{
  "positions": "rope",
  "rope_fraction": 1.0,
  "bias": "none",
  "tie_word_embeddings": true,
  "init_std_o": 0.0228,
  "init_std_down": 0.0,
  "max_grad_norm": 0.5,
  "batch_tokens": 262144,
  "doc_mask": false,
  "max_steps": 3436
}
MLP neurons of a small language model. Each row is named by its layer, matrix (down: output weights) and neuron, and shows model dimensions 512-767. Each number is 128 + 32 x the weight over its row's rms, rounded and kept within 0 to 255. Numbers have three digits each. A neuron's up and down rows have the sign that makes its largest values positive.
A block is one neuron, or neurons of one layer that tend to fire together. Before each block is what it responds to, as a language model described it from the Wikipedia text at the highest values.

Description: Closing = / == / === marks of wiki article titles and section headings, such as == Awards ==, plus line breaks after sentence-ending periods.
L4.down1469:156162150113132166112119171160122074096140089101171122192124155171177144169101120093152152124149095137129172113135139169136115120143104120135138123158174130092175103133172153093084146089156141092128155138129148155159161159125151139151119111126146154116155143111164148095156169146118126160158107133161172131074191085145148130155155116133091167128138117116142116142130155159163168145129101120130160142206110122162058127117125143150107161147105165137109135126098139160143103165151129098161101172154118132122140136104199160148146161148143169132146178099107172120153152173164190170145112124110123164130130159138211142147142132168120106152143155159111102148132117140190123130151129115141134116161147145134115144136137133147141158170110154151155109107158093075138161162131112

Description: Closing == or === markers of Wikipedia section headings, e.g. ==Early life==, ==Statistics==, plus line breaks ending paragraphs or titles.
L5.down94:139116154103124187095135139197145120128170075090148131146103128153196165134108146127177142150147098134116171124117158167173083135206134153174132108129175135111170162154178169093112156107137143102168186125069145137174149182120143125111116079110127129173174127114166109120167129135120137134149117131165182106069158124150146138161152127117104127112181128136135107131141142166173124152160157192120145152124148114178096074126096092147113149113129124065097107134126104166165133152124164110113123137116171140131133143164139180098182166116148165136126154092160162127168145142190193182129147164096120164114182172132160126148123142174142143132130167155133115138157140132234091123155157107157136105184121133161107160155102119136118157158122191130144139127134121108137147162112073
L5.down95:179156089134175128060154112132091109119177177116129110157146174151125066131172111137173130153183107141119099105100170085117137182101160179118159164137128117153128127134147068063081143143141072179178103175132104141162085153146101089106141155096143139104066091085131100090141131097098089110124191143149225096102108147107125114160158095153132105098130116133139119095184062169089064217137109107069119136133086144155112163107159171123123178141061135167136086058113136140113104138177122111148131116093095110170111154112177149106157123120125207189123107081138146159118132084155117058144094158095158146117145107112135084116181117132119079066138126158188128098052132142124124153180168157166125071091148157101113108132089145163131135132163110151151158108132117103100103149173117
L5.down267:147147166107115101057097144151151108117167077095168110141080124123131132116144107134119124125160080156046082129130136161197156032086117152124115081087145106117116137132088193112087101051165106066093151101109126201141102101104159109114160167112114170109180153110066110163095165151169084130114155112118114072092096093098082185148124068110115143114085114152194160140116164092082132130135130130142151129185099109122128118057170134142098081155149149158154102182166136082119151135125105117157103142106127103153058141121127097119118079094102182133114122109130127140165104184121129118121114102135096179120158071080122150132090138143119128131167080150171062091154122133162122119078128119160115150123089115107124101153145112125174117098112103109144086113096135105102122091129097
L5.down323:155166096176101130097131165120155135132132114129065137099109073118192090150172083074160137155121132175081134093110099157157152091138112119175120134125167121134136130125134120061098206137170131096124150183145153130138142095131125108102114135132121141134134137133196102124106142142118124165142102113121139159148120147155134146129149112135101131106154098153057088163121137111156080089132110104115140126126174146120161138066087180077119120130120130082148129173111161133122095140110145125136112183113120174101120115138128187087161143089043078086127152093051191140117088088154125137143053105084119100149123116143193148157112133126108116120070155170082089119171134138144105142172115120112117114100129135084087184138136178106120091116075168098111121186139106084145118084054137
L5.down504:143182164120183102103126094115203137132077095062113151117087157111132135160091059123085142150129102131144135147166116144114134145059140108136171143136132179173152122156134136110093098172157109096131119138151154159159104079132182156119178158216102163137082189168124168122169092094158126135109120087111095051135139115158161107100139101113153144117138094093097127088085088203144101167125136063052192111121087108175161198099087121141124135087142146097106103112102177125122136126131142208151157141130100090095148163150088115093067109132158115103138178120101175086154126120123115101076151078125084151179167107195120079101062133124133114103178144142108167119180123099142108065136208135118090140085117114100155056135155102167139140137091095099148142121143111171097060136194142
L5.down906:170122146145146107124170169098125081136164140129075177125119123141091109160138144106143092133142088100159139110110143121126127131128166060114135153137103158114155094147139166117135152100171160103110170123082170157195071156132149169157127122130092123132073141058060150136137125136116086105077109133072140143163143128108096162180159139160118129129122097050129106155104104162134124128112139174118146087108154099109144122174100100131139158162179122134122145184094154130096104134097193204166138088161097162134107135153122079099101134126108108171163140111104125157076166094108088195100089118177157128072134121065176141120136112094094082173144139134112135126154148105068147104105130137096095063148075115169133101142146122160162127201102111137150121111132157080152114128169142
L5.down943:095093116150119115113143091177125153153104068111148169139120107145122175131078138154148144103117135140161049102133114068176038154141149104145142083139160071087049077120140120162116109099141116143141100104167097133110121108143148133150182120061110101101153161182119135079073074097116133135113144126144097163085133119111104117122107136143183097102116081140076120166106098127091099069129059156083120138155104084098110091082140160091137189112182145120092138181090128164140125094134096173185077127142070132128149114114076153113134103125112111116136139144037143154094133122167093114113066092109098104169134142135072157108093122116115097155089131104105088097095131126149076101130143126124117151172121110105126157102129111104152165093139157137085143127116119158155169120063136
L5.down999:089186147141153119119105097114152084119157080087128175172128122143130088157126131115089119114157136129130149121143157198150103123136149179137181146160097141075152136136139123107088153168128072070123097135144147062145152180155127119166142144109136099112155188118132110108151133100096106186133138129186093092180153129097183144144164146164127159121145078124162146131164200117178134169131122113129210091120167132126138150158137123101133162167169131117101098128113140128118133165117146185117183135187077125137136113119107152132116188151128143150139151116108177134163118119115178108131129120141140139104135127085139134116174150102076124133176148126132114086118106185150150124109156137137163112117114127092089144154079152121088145171096198142148091171155125126164143137110067
L5.down1317:117134076106141183144137132176081106126144134143199154115149077097155127156083160088162101148100090131056100160113108119055116125134097139123082092173139140167137146172127156087103128180102147175134101134181117132150170124157138160099156101110113144134122127134119150155075157082111063142144131050080117116100184120140107093129099085155109173137152126143085113102147131144106136102076111122052145125159144091114143167141106157155065107096067111106172118107045139099176112109129131087116105078128172155145152111092124158109081147131112136112136134107154111167104157103176145114142080114106118184144138157157183124148115069197116061129117118176097148152140126084136112157093104063105117087120107148141129104118084108151124132153184098100158126142146163151120104157083141
L5.down1483:145100129108111162130117093151081072124099131128111189097176134123137140093114117093128094222137125091096131118141150155112105096114110122159106147145119131137132083124112117078076133144099089160122100163110105103154098142120155147142119092100162149161146087126076211112108127148127089151140081107136136135115141144126130112129119163126139121073094057123110138142116152128155107092165123117058133156144122089152107164098170120124123185129183119136138110157106176175144127096073135130105130112102146138145130165151103124112121113176145111083133172112104097109074075120142133175102125129120124099096139144072118172073094134090142103080106081124111129113166094137113168097112156117055120136115118072071127132231108127142120118126112110122075156112075058134130099184116171
L5.down1805:083178122145111111049118139094139114076094114090166076084109136090147112123118091076105123081112070090063120098115133131103146072087096106108122084104171125145163102110117129093094134091154133106102195141110167114159093153118151150173128140160167137129087092098111117074128161134130131112146073124094184129077142136101136067095138094140066126124108094114120142144090103120097120115136096115087154079160093091125127155121136096154033126130132133132135103120086110122095090126149129136150082155114168103120094141126147149114143077116101147099134103089065121066141088113126135158067109110148094132102102100153197146128085082136137081109115135132140077116121135130124084134173060140147119161154119098091089130163154076116142095143107097102136114146090123081115119197123159
L5.down2151:130167127162173148159131177155217071091128111140147151172140161136154128175074122097128190096151143153103173072184160161143163124085080128129071106202135158080142157106133133125077146144176140195140156098129121157124166084098131150109112129135128134104120150166110110148147153110169156121185155141129162134133131123154148157157129112151112127124191137143133090133109135171159171143174139092163163093116154125176110165136152141154149120082146227123102169097149149134165091141148140103172142187144136047111129134128139153125116140128088123112133116115154177144152129166160139163120061177107155147117124129074186100115120129096159196157132120155095131120131133147191140106148100041111155093177140096141154132119168149178162154149085120127083130143110143120150137088138139
L5.down2232:145095093082131105102045118162129162157097148159170183090143080095158104149163147059116146138185099133164134094158155089109087082129116163145163175097178141144107074099214150121138114102133140113143133142104084136139102116117115100159142166137096094126162102104119141196133112111139188103083095185065106082144134148155182194090103083123115128125151086080063114180119137122129108140091139168146110100104148082216132156160146160125108175128102082130102146142136146111152129134139163159167158112140128130085109137157116146100154124144087115090171150121167121141141120116110108194117140130091099123142165093078208146147072182107158116144120096135108086123108127139132121068108131121112126092133193144145061214116164091165167157156084152142129124131103128089096137147114143
L5.down2625:181132136132099124093089181131130136114126144172040088152096125118133138098134085083097142090132152145128087146128133146130110133138120083087145142090124123141068036107102138090124127112172137075112162130056087166097130124130109107131164112115110149067100146119108145158146138144121105099127145131142107161127085099106102088092087110142138086087117089095095067115113082152182133137104106053131120161117115171122140106115103157130110110133099146113169114134088134145124135103121139143126114139093103061148108167106118091158106149120139123092154145105093106125171084150096144135122079073098106085149155145122125078126121107101120131114064153170107110149111134086115146154135127129152144120101151091110094107163137142172126112142110137153121128097163104076113161171174119
L5.down3003:136154188092114170133126135181141149124170123143097106179166157187108153137163162157129162147156146124122215133156128153136137162110138140144165205140133120190124164130134119168095120130099131073113151195149150142099171122137151145160152135165160068164128093220140126084101175190128153136154172121130154117133131142172158128213139098108138144136142185131171140105151139199144154075154187195173168117152138094119077174155115132152085103144149172140124180170165092119198124167139062120164140090182122136125118137137147140141124171172180184108121131161153111138099172125170148143176157105184160151112092146089212200101116154166146196163107112119167194156131153129186156203164172144147132121149093195174127140061151112154098172141151154160171127073123186145077167134160117
L5.down3070:116089121112110101047144139152120123124085117120158137154086125127161115156078156099135074118114132156083132138154133145147148102110155152053142083111113137111126106078160138103122086118116127067154105116094075109089123090093147128130127131100163133175187180108147097071071146143140158091121163137161194103188118061105110131178173096147117123063141070117080158079162154099136126160107085083127244094108194123139163095139114106136111125137095144120126163095120115185068083112182097141115120126041115142166086155189105144101130112118123145099113195126096161165050082128096110101121157094088108158094171106093133148140175093082161128089117156111176089175138161181140133188160097072181145126209124135141097092128154089166152138151108108133124100104075140174116149112082166

Description: Short opening pieces of longer words split into several tokens, especially fl- and p-, as in fl|ashes, fl|ushes, Fl|anagan, p|urity.
L5.down41:175129184126156155124143144108170167142153173121058079116137122145060121076100152129177180142121133173187207157099140141119146108105170084086042095101170174145083162122166093076147139182116122130124141118145064084129128124186133084176113108106188167083150113083090139147157125141106100152133122162179183147128121103117083149145162069190124142182053150116148164184161129107183101099108137143198106115108161123098139087133128063147071151125107066118071137156097118104129122180076121120142122128128132103093146158076201067145087134124146139098133074157124123085133104140098124080181142132136116065182164121203109115124116108136141195100168144167174130112160126126086092150061081193161211089168141094135101131126152150168086126095079127175112111129115099116151128143128162
L5.down87:115097134135131125147159131126124093083112114100111118160068185092112062152078177160168154100152105148075137117127144125112117150133128140094121147120108102155143137141075139083184133094132124119158118136159095149161107105083175128111118147070136055058103119085134090101132101168109139159173193154105208097124171121116100128094139109086138101122144084155141110157139055117126140110145094120096201108130171136127110042102162115122078091190189164101102175083099134112118170105137167136170126208162097162160091131149061126186151115140159141106096094158106107141128114120162150098130122129130064118162144080127095144163146195147116100130089136116141090078102158149093161094141124138131156142156166151092153116204050145151177075114107132149195176138100116096134138110154110
L5.down192:143064071140112145121089111100187099140117139125149150078123164090092134141113088147179151094166115127138141102151139099107114110065126106138156140132124129141140112168050136100113142163081169086154124065109077117139081155125142128204173132090093141178126086081121124134104161110130048070098102130196165111110126137164120100143139078137105109056119121188107108105132190156152165060151165144123191124155149093129175163142108224081179155086104131116138164087124136156138114154137152110142123163121130138101163094076127103146092106108135099144119127134063130127138101128111092120113169177116192079119115102140108128122139160135118177149130095155076135127140097087135079109134095132136116094129179175120151061162115136134089126153078121131051109091110144120133101130179088
L5.down227:181149166098136150108043140120109084094139147116126138098143151162159107131177164163138136137153180117081162157169134183089153089093133110087116124121165173121161116153078125115125120153138113112078109045163112143084126127106105081168158126144154174141125121114087147186163132172154138045143125100099210104137111173101121194135152079177184099139117088149130088127091100169169154159124080112122166143124129144112125159100068112145152063176113089139110196162125108157198152099114082131137117157130124107087197148191151129135111184154121074098100144097077159117136191111166077173174098096149083156114153124112094160117106180104000078103141051081072059141122148121143185090107172120125105141177179164165166113126085150173168125139123163186128118092153078177144114171150090
L5.down446:170193136176143121120131190150101170152154098172147167062114105119162099103159120145134108176118161135081094130151205163109106094089137146170134125120059137071092114122163141115127161190129128156121173093131073095101122160132096133096117166115103133135142122129168096158169094076092100048083108200124166146137122102118147118160144076078080121168175181105140127103064055159137137133160185179092120156073150083071049133149118171090066128170079102142124182104183189113141212122133181103155100144131074081090141110091155100228132146185178128088212121134106177069094134123180153151135117147158100151117134140087175097050135097104167124158084116146150121163125108172124118175155192120138122107136128118121178163162077081109101142150133178101155102151156109144172140151151129
L5.down619:112119104161109061138104140145130088134135170135149150144129138115152097134100164081131128137131189083119149152114152118108221157098140168147142146117125170128149071141117142153169120113139086125166069149188137106115132131123159085055140109095121076116097100204120090094080127128124140162106120101063088045151130207143154183085100100139104083166225142128107125118180122166121121162042118192124120217160140101099171118139182124105197109124185154067101133138151136163104109133100136131128140156105158143086165159138073100174089122110147122142115152108161119058070171114179108108152139135148185154114147099133063121134105144145133121052118097179116165156180106143092144100104140109151138145133154103120136147125160087102156126184109150106165126131082126113154132098098161
L5.down953:125164117120204162099070129098155145154146143174079134146145145106114092100104144102160152183136162176129100168121097129142124122172177030076092158119068155176144125132096142096167132105116107145107126132148111159189087148102145120112118131107147110086054105129168153118128102105121082130133111129139136098153147120146118159177128130148107099153176156145155133112063097135086152158075151131087082108159159192122119055163163132084142150141157160151159102067092154096150118056118180106085129118163102124105133140159142111132114092066130118108141100083097153144134131137106136188177163142138073107134112112124124086223154130127155147180111078085175180096085127130130096174193118152083182068075084121175141060129103110145103117164070148073165128156110149079128132146094099
L5.down1437:129103082156129101161123096172068154165139132145103094117166088106151072120152114122126158145151133157157175154091109123076117137145147202092201121163196171088157141152119147155103099101136058127081105167089150126143197159165130122066119113110123160161195111091131119138092135114092147036131176156099146102180117084160118156118075120150183169150105084096077135103099137051103111100105138133106112074152157096153130139132172098114143154174084165143153138103102095158200097134112092089153135130125123097167096107136076107163151150132138126080114178128118145170164185164202128108143133139144106159151123099166133125084106087183143132160159136147125150171133145179105105121178139062147168133134159085149117153158168147070079119105100160109108131162185094111131149171158095
L5.down1532:118099156132121125153152142202087148081085160026177172132141142147150124096075138122155103155109148097122109129111183137086171077110089078149120181115098169145122132112154138149109148097111085129125153089106124104132090132119090119144145129071064170187111124140151073085156142062082030132115081163136143124155123128139116151087181108114123121122179124163174122138165113177116107148121127101115114160086120120126095107080087113103110091171160116078147097157124144181146089077142119064114214136149122127152128202100113135073178125137153131115088101134140094163154134100163146082162096143156107101136122123100076153121099191124150084161175198092100102154132134161092144138059151134122136169131156114167080147146158179099104165143138119117068121137068119067154092148145119
L5.down1710:109096101179154110153068103137098144139070144047151124149210104152148097142113158155114157149135108146171095126123222171133166088116153091104128108121131159147087201109153165192096171105151187088101093090152134118117168107148121119170169172126138126143161127126104113138166099127150096144141092134126103156156096171116113090188136087099185070105080118152111168105072090093080181091023142106117130084112136137111175102129116091052148135095118174118129193112129165147129137145175132192146110179114148141122117112088135092066142113110098104115145184166138104090097132130118151164116162102150220102170108106178110168150113131113130142103118121160076130133139114201150084149131178171140140117085118143153128114218135154161114128123054150124152123106100096188176123127164045
L5.down1986:140149104160174138141123176182133154139108087107116081093093163154143185235142124092091164097111154163148196117185104145083121064172160106103154150107121150209157129149115140120151131126178091112122103193126154072143109143129146139180052120120088107106129131126115119137159112131101140155117098165154089068130093115105124177166092113169162137139092099172128131155127137131120127127132166196043154127106112124130089137136128088086120122095138096161080093122183145131137180123149160093113139135098113152103140199121099061125136107164165064119092117123120149099100145102113134118116181133161113082075147165076069085189107141103108147062119180159107140133088076185156148165119160145110107164147122172072156142107203186059147166093150105077132191119171147151142107119185101
L5.down2129:122176127121147084114103131139166163069171074118051056163189158116138121086140115132125124171106132105141156108120177130130117158105139164117109108168139130154114087080069158133126071153159082112102143088094135192121184142059133124121109136140132095077162147145134152120136104127137127124125161113153077123115137120079140152102105115056161110124167167081147112149122110128207179158123116107077183130112173099110103092099099109109127150151063150133108118145107148176110174169094131092115087106148130081166140198153153081138101102144043177094101161097105118122112106109107118108093110130158151115136102074116153088109088154127126099118098095129140097073152133170164148144171135129133157130105111148128141119140103103159080135161094141189141134150126132095159176123077110
L5.down2233:145170137171162111121119076095164151132155128113132152147133108071146105120088183097102103112061104125144160124187101142109123114134137083173133154109125157129124056172097145088164152177141151120115065083111092092141121133136121120224153131098107133096073097159117175192065157163078083126086115093110115134112141120099119135153065091104132106151172076121104122122155109105144103135135193015107078121107102110106182116090104145114173160161157190058121135166086068145059130098125130237124172142143152134103125150149121125121095119129111056130080134126090127161170081113116106158126156091147136150081125133075148133145160135138134130170146067071119110112126137127161117117125142155111115122100180120131079139157116128118100116111110089105168153117159158114107117107152129
L5.down2439:090139133102186125120065128108164111100122129125140174144104158115132115124202110112151111172165154136169134161107068148086168149150136101105155150128148231128087105105199114173133165116153113163123119125147201181186173133143187143136157119117110107142072140130047137096127089117157130124114104159136133102159179120097116121168105163131149209136120182207138171149119117111113133119127094119167155119099112220074162153121076106155138134161109132098186092091121106082085181127152138145104117123115142103104103116116176176043106178115150151093171158190117091115113122134097148115152115137168115110096070129105132095101132133124095108134128084139165137100133116132118171141116130154105100127146165150119193112101128162165117143047130114167149139153129110162182100149081108
L5.down2533:222136148141111153173104146118094119146117102049136141080143155121112119133127047184162092089118131094098120155185133161116086131124151119109147146088119124100081104116143162103133080109169093175105161106173123176093116119168112116102182134120154193147128137137112119095123153098143131165134110099121085178073103140131121145167048085151085121103164160116094128176137161161124145136157079242142162088112133231090092061097126105112136177108104146077122155193111078117146235110152157183120184148115164147134171162183130146057119164149172172118155136187128154138126071188083130106190111101115085127148181158117114179121108148074156140152157171131154150126084167137150103139131172163111103148106151138133079136110057117103132095177124136161120135097150102163094111082107152
L5.down2547:166113161141120151218113116152098150113148105140130132137162084106152127103104129058140144119143125096123147110155137150136132160167109149082121097101087160134131103098179076118105139054124117165105113127163128170117142129183122134193139164138097038073109111114095134082157122128112087093135103155138175112082210183154112156153137107093215074140121132128131146157033130169148118076131104187120134197142142134151099160096118117118171121092076135122174129112103127147138106153127141205142143119172111193096113107155186081095120087119165190124144103100130097138125130119095091163125197125163116181156089079151143162092152075147160131132103106104090167136156163092146088107118132109114160097164129139187112159151163139107128164095173101137102139101108168080096130150140193

Description: Single-letter or short first pieces of a word split by the tokenizer, most often l or L, as in l|ymphoblastic, l|aptop, l|onely.
L3.down299:134074126094084132158108128126132133194147133210107042164114161131146113122103136144168184109067119114131136129157155127121102142128140106104156154113090183119102155102093128156092117131122098143145134140172097223106107128190129157156154139110127051169071147140126102098130070138111114118161106131173173108130174152188158101098129162073172152137127095056066102154158148112137092117158156096132066087147155152145107124084141142165145074075192136158110184148149153154091163136160123177145149108119109082096094131136129131134124122149078118157102110139139136128135148125129073138090122112106152140099102124152049089150078102160147176140084172126164110109116140120134112120128210110108132175097111121114097096107080081150095117105145156131205154130112112137138118085092158
L3.down1649:128079099134118152137106127104174157105071142163128102105151107170123115134114160152154137112121182126162156159179093138098116179203153140154135087162136140165158109154107126139169171144171109161100133120178127064180081094131142139164179114174080154097083125170124121111131104129092115133180150133103140155116120150077120161173127120116056111125119101179166124150140093120085109075074149091094167147129153107096105063209120138076158160101187204178119159169152181119119125148104183097144096141122160094140153126160068134121121203097117064082074149059170073124109182086191122086127123159133179129117106172078153056104163170075152141079089128122075127116089114135155180091095156153096123131142125184183118130100142150174192138101085098109152106110137167124162101162162118
L3.down2279:074145091116115129127120117114118180147101208198108104085118130146152118124130124142148092116090056085117173036072147179129053157182126095109118119184115103143083161155040128139123170117071111122130127118088109113174119116139144154141128129109135122158131108160128101151157137159135120120165171146190136039073214159157129089079135140144161129100105108164088136161112098110110123116078149108107134071124105148150166140163154143106142146134140090120089145121095129105118087080147079121197140137169101122126140133134158162153158160171099144113097181152164129096201173177134091144138114110131178158159104144130145138112175122115066129154098166138136053102163122140164083178097162134119128164161134134150130106094161170096111140110064117143109198033155121139132107135119170
L3.down2644:105127070112127119069165083107086083126117148126084053099088118165133100157085152115132190089103146128126129103165091107098140064148147183105156101115112137088106130142165130162146182159126152146143195122106092057127150157224120102091158085108173107126171121063083150079080128175166147112113141102172105099104208146115123130125115097152091088065162100198183139136157143115143107108182051163096116114128118178137083200139161148124092127103089126083120143139108096148120111111112136166120114097123156079155198178135109117146126139145084110128210154149085117048117169162119157190075096162098138155124065133051165131128128085077101125125098185110167126158082120109153100147187139113165159129161100178133128151076135126116114126127090141108163147085116146133129101120101137

Description: Closing == or === markers of Wikipedia section headings (== History ==, ===Heats===), plus line breaks ending paragraphs or title lines.
L3.down263:127139140103135157057114141127124075107123109099131095144075125153165116159087086119128155100166102122082131111129173164144121077132123122140166111153185177130143127112137147109087137091167100070150166128109157140192128157107138128160157122102162129108147146089122170082138147103170122140140114134163155097060162111144142119142138082128088142077139076109100130111147142154133131123136097136109152120168144080166087107112082158164094121138114088101122120109077112168135070159131142122152104180111091113173107113106203176151149136144133136119184164081066136103124113150182197151147092111127113133138163149129185117111071095147111080168127148160148068133121131140161104091168140070160102100130127132115115141125126109158168105126106149119149101121127102068119133194125100
L3.down642:202160147122215143147160049100127169139096127146166137086150106122105061080144136113098125134112112192133160205080130115098146101172084081161148105117150119115118122168191109164218174115154108092136154116112174144134147169166170128126123087052129125097139166145152127118146112125175144150185133107133133123067139121090081067113129138114129122088159151146073114099111085104087080080162087120131113115150131127153167102097126145085157103119104121110148109160126096144102105160074135202154021211121084131147140127130127098190097069109144102149151167173131117130137122100171111140146103104094150182118110137122128095129078153111132147101133106114119080127107130125162123146041098146159086100138112093137186131147132140152111085149119157152158136126126119147103091183187147
L3.down948:146107163096126104156087191182139092136176158133137083184132151181118118091138113142144158145130176091077183097131143153123145145157128085118078091067158175069139185084161160156118174106120099128120149138101158167118126185122150122092173147080124201210158102109128082062118092128145096122205174127180159082135132118152081124103163117113157191141148112127195132133146118137106113179070166126131126172161138144142126091076046162121140107104122188196140117107111095164164169136130149147100084116137106135137123079094118155088137139120122154121128118152162174134128124143138143154185195114134120173057098187094113108152132137145081132100106116159101148138156119149165167121144192099117097142160104079115113198101118091159157176194189182172133157091109065134073166133111088
L3.down2874:176153098096161145178164139116107145117126139106154083115120043149127115096105129155163129118151106186104082072151165185103106135164124152155170130113222120116136107095201141132113127162157114164154181104126166106101137178069103134127100096108140131096114128107136150106090121149137158149114123105172129111078116141132165100125146149142119134118162149161095120081119114149160147090158103046092104126148120115127158177092147143114155137122099118140111163098128126137098131128171088111110158138145121068142149135102181148084054139180163157135174117136148106092122135115175174187129149134124126086062125115183149143105151159116137098139141130170125115173043150160098101117144149132106189178112190104098068138068129139181117112142136151161102106155152098105130125148214140

Description: Opening word pieces, mostly consonant clusters with l (fl, Kl, Gl, pl, l), starting split words such as fl|attened, Kl|ang; also table dashes.
L4.down1187:144136111076113088142133222117175174146142193143131124116181110085113152118136123136090159152102120131109172147139167098032091116140138122115132135130106092118096104167116053149147116123078125135167125076143162092141186117169089159101092126121132134131104164118173090100110116106059093137099081184156173039125078127107108154113039160110180136192172159135154123136044160126076120140109135109156129100112127152125119217131134061125087146142124142130116123118170144103103087131065173129153063097121183131124161157117115047116132179136141068143060111140124130129035117150058139127120122120133143121142101024103076154170139086082134148111132173143133160153166122160134025114084205184106151150103134076112167127152124179162081154173112158112123087141136153126145132175121149